MLP neurons of a small language model. Each row is named by its layer, matrix (up: input weights; down: output weights) and neuron, and shows model dimensions 0-255. Each number is 128 + 24 x the weight over its row's rms, rounded and kept within 0 to 255. Numbers have three digits each.
After each neuron's rows, "fires before" lists the tokens most often just after its 100 highest values on Wikipedia text that the model never trained on.

L7.up681:097120126136128114085158110143141074131142130087120132166130062101064067126103162142113122109119154147185143134138116090111151140112137171108127125166120075152148146088082128115119086111145129122139123126129117126141166149100164124143131145155103113106103144130114153129148117088171094127126124129087154126130123127123122120167100152118143133135127106112142172124127194142122113147155129149124138138120153178116116127144102123126140142137097158176111157125112121143141176122151124120123148107102140088092109124170150173153142086143123130125116150132107107119153116175170124069137092124169164128155103143141129156118111118130144132135113125179139099129115150103123130119134115146150109124104118155130162162193116118163120153129089088119119117113143077116117135182121123
L7.down681:120098148129131161137121144140081147152126108162132114166155154136136142144084138124146142102118111112120105139127112122101113134176143115126137145121112188116093127099132144111066168134105094162135110106116122137118089129083113148099134100137126126048094097132118120136149094128167112113132114134141137135160134125161110130094136128108143092162127184156126118146176136075120180138110143130102110103117125060169153152153114119150158140140150132112165086170123127123123103128131117119103143150104173110098146139129089129119127099103095126154129137159111152174096131119069151164131123164077137140145116092138125107119174144108121143114134173132096157118128161147121103083139128108127159146124131081142105129142121165124152112126096175165127158138132164123140136121156114
fires before: ",", ".", " and", " of", " with", ".\n\n"

L7.up1216:130146076120116124145152116105148137112098147157098131111118137121155167140098119128131139128130110143087152100126136109130114100141103147105090106109120140125159095142106130156136109157127121147137162112167131090131120140170129082139103177103132103080158121148138138109173139099099123127141104120111168111107145090121157130112148131111105110106110140174114182120147182154129159132131119139155149088111117113133086166125109115155132182153138122136135154125140092126117147148131163100116122132144098107128132122132113080171165183124129175086126143161103115108128132128137127109131080131119142117143153179085163158111171141092153130109116116110108166139119118106107180151120107128082132157088128108127137114137156114162114128097104194066142166137132113116146086111082131
L7.down1216:118129142115129115119151141114110150125111154091154139106128113136126073138141145085130164169152108101189144143159106145111164135138172088150126119148129111111164142134116157116140134135149140113115101125126146066131147097209172140095120111163172137133093139076136106135100125120148120096106121096155097112113131147126082133149120140125069102114123142104127131134102106180129150146120132146148133189147135150115137116110142162138086118172123099148142166142123152127101082147154113126110130120124166174139101146089102101151133147104147082143158170117151126148061145106122142152160131102153122130139108111125133118082132113126155132143100139142112108099102121131172117160142099131165129084089118109127121119144151142087115138109143118092107100133141089114159150115119142
fires before: "1", "6", "8", "0", "2"

L8.up340:176108116100162121144129181119141163170103122118140126140095128116106142132177161146151162081094150152124126121140113093161096088113123127121167139123123097163094137121135141127125165150113127102116176127101135152110126150130138138156091133120072151118093125159153161111174123087158144125103130136120117130166112163165098127070135122101123116138123132131151118171082148138126138142130125078120089086126131147107133105125131130151159129106141130140087118135160110124099131127110133153142132089125124141121105155127161162174118103145116105106133100153187124092106143144157142115158113156148114133108160117147149121127144150116157082139124119110108123088135126115135079140143051136110112112110098129094141136132105069097176140145175112137132119082138096146117169100154123
L8.down340:109137103114104140136095109145089137094131174117130130124124159118117170097148107113157122078108171177166145128115106104120132157107132104120143097088159135180109125133164122130129144102105142086131182112101144126120159132135146135138105179140117119104086111111111141107144149155152184146154134120109114137100132140153084111105133154131105157106146134152122086156138107102136144119151184098148078105153109124122141119122108140101125134109098117138116101133163150153127174137097124123155133111143081192139131126130119036106101111139111136149133153144146097110103124152153121123104145143117124072122139166156106175157143150126116110139133116137142094106135150113130118156102120148159059124178155088144142164104123128100146127112155119145102119112141104147120133129162126
fires before: " the", "s", "ed", " a", " it", "ing"

L5.up980:145179106120086119068135153134190124126147124132165096137097117148108113151106146123141135078134134158129157131084143125145115131180136100093113148131136098124135134105107141092097136115097135150145105134122169151113163126080136117125162105083168145202121161146108180091131088096142108155150156133134150138105091127109099138130157114164174120107117121081125124096153121117099175164149150133106120126126119129156126140141098167115110109142135085116155126144105152168123104155126107134088156128129093134119162102136115130132131147133165131120137123141122066126113176098133127119115093160123128155140087144149115138127122123072124158107111140145178164143124124120119115108118143139105141101127157150126121147145087075098142123151142134103139160130115083160108104140095124
L5.down980:123100132139118143125165102150105136060137115078119116140117128114148125114082118153082133129159157133126120129116100113162170136109101063112107162135167151111140096143108173122168162134101176128087111090127130132105155166130149129143134151114108080123160181132178110136130093139131133136115143115144153122155090112139167116165076142145131129065134189117094087115109128131169072115133153132140183154092097146124160139104152104143162151098126172110104139120127162113133106108132140128125102147128115130117108120177136098126113120120116116135131157178117167119165152117154116108138130121109105142125135151092130153113151071134127092143134122118111110161109112112140129123147118117144094115096154151098130117139138140125100145105126103111147163119091145141103124143164154
fires before: " ", " Team", " Candidate"

L8.up491:135160134152117103122133105172123164138142089132127125146133085096122180097118166129136138091146151092142164157125115110145148112151104126100137109105147119126154139126152119122094154112133107085117130083111142164155109123128132179129125132117117137050071143173119150100115090125151132162128107148126109121113145139138179120118122140126101129100130110083114094135126108154137090164118135107126130111077121173124121127133129103136123086113144143134153126156143135118106134122106152173111163158133092156132145145117168102174129165137103114188145114122141120103084150135143099097087119113076092117138153139116139119082116137052107172133129135133137130122131124138153122128169100159114131117134101112130165140138168110099115148112126148140061150161165119165133154106106140
L8.down491:136143123105103109140131133164098131133152134123096117116159143134119115160169153109168088111095127148143152166150133118136108139104141158091186094153129114127139104141107100144113116132078134112101135135127136138117123093135135123191127118111134098093167138130091149118122135097125115161111106150103130091109116143156147133142118125175156169134132157077168107099150122087153103151095103155117141084154122119095157093172173146152103132102123095139135115130122172117088085163118083149122097121121120158092157136139116139125144159100114111162128132089123123132126170117110103136130135134137137101137144148149123144085179114196118119143125094132177130134135103154131170112138118152110130142125125118135114130115152138111117054122152143176129188085086136134149100110118105
fires before: "ia", "ed", "ian", "ing"

L5.up1338:134153127147119146148155123134149132179115150148097117082103138098157111145122128125130134126142093162138122155176080186106090113090180137114110115099118114135099129110084133123113141137151150106129122103169159075122083125108113123137120091089160138129115130115133180097192082107155130094157153171101171124124141151081102143152093167111118133156136145139138156149103168126108112133098123148123121100095158136132115142117132158147142143158100149128132106102107164148147159119107139115158118144116158173156128122122097112107103116175155159124152145128113113124104138142149111121156124118187129138157129130092098120135131131107150103119159099105129132133097143155184163141102135115110118057110126127143113104118144121099110094084096137106144163165123155125139111102120135
L5.down1338:097120117113149124105163104142105109147146084074146111191154138139150128136151115115116104163114095160101083110121137139107140099130111120151071135166145174133101106088128167139120133146145135086124139138144120150143151141115116127156150150160140132143112135095132081122162087103148128140119165148104110124117130110163087106122141093149117147170161186079101133173141141113133109202153150142108103147136100077114118115165124125149133107148127145133101122130109150151119128135105124147109134135141124111142177127128118129132128183141117116135128096134123099112168136159106140139118106112135101127094096163111142140163141131101123108087110110115141138120109142124172106129140089086120080139132131125136107115143077083049153158125153109173159134133106117129137165153105123
fires before: "|", " ", " Final"

L8.up1337:105104129158085065143143169150131140114110116149099124089103150115158123149140103130115119149105113149083153102140066145104123138128107145165174097100147130136132145136119081140123111076111117095103121130129105139146122135121143109117088152105141161127132148161178159160110163142149139097114140125106136139093093145140144110098076123137157130110129111135136123118180149126131123135130095136182154108149161134125161149161109119097139143101159154131103111167117122122094145128171130129141083103145181141110098133107106108160131150156142097097133116157133154143154111168133096154143158081075124121097168105148136150145104113136146124094128121118121126129117111113082137117150084094152150117120164086116125178120119156154109169127158145138135105075148126122091149144108146
L8.down1337:127096156107151191097145111144143120186202129113143115185143092139126079122176119101144135126106130077136161143133117121128093102121139119162128106121125121159108151118168148125158140144148163141087135126123151099164158106095070125103135122134137148086111104120120146141108136118145085139069072124113129123150124138138124107154127140183135147132142117083096105126119083137095125078108153131145133118126145074127111121180120127118122114140137134106114174137108121128096125150101086143144142116129111111085128114129141137147107129127115127103108157123091108141164127116126136140100093136105159185152169114175106132121146149169150140151132124112135135081097107109106125163128115148159169137146139158132141128148119118182142114113151112120167137164110117132129149088137109
fires before: " to", " as", ","

L8.up239:159138156130154126094113126157122164120106131157131138115112121110075127130121169165137118104123121168128151157135111122092101098119104101113141122128167090121166115117100135119147158134166161146128131126143124070184125100157170122152153138116119128136111130136139157108114157116125104100164119167158167163137111108103146131102096114118102077112111117147174072160122130093135104104095127130157122106160139164157138120104177146104081152136126160119142095116110139138122128160123139138094139119166086162150156112111135128115117113087156122142158117119131113141142127149129110130085157106120137116149196143144136131136146116166098132155115079153110054158133130125144069124106107145111124118139106106077159147151177087131121109104094149150168117169118124128140116117144113
L8.down239:190130143092133106165147127131141136140081148143108114107113110106151126121158108150169112127112116099104155102106133149174134111195109086116137087164121132110125117110180113118132145137111112153116116132100143102152129151121148114122109169114108177086125141118134113127142096146097101149138148121158085077101124137113137127162096086148111136145111135134192142104135134138120112147173112128155123115083124094106155125110112146154158089141118104138164104135145116159161188147156115141135107101141151141070103135106103103098092121118169123095129145136168147134134123141162144152115135176143121150189105146117104132133091112117129156156115166066165090104128125108088147160135146115136153103137124084137149121124078132086142133132157119112135150112132120145116148124122110
fires before: " ", " a", " been"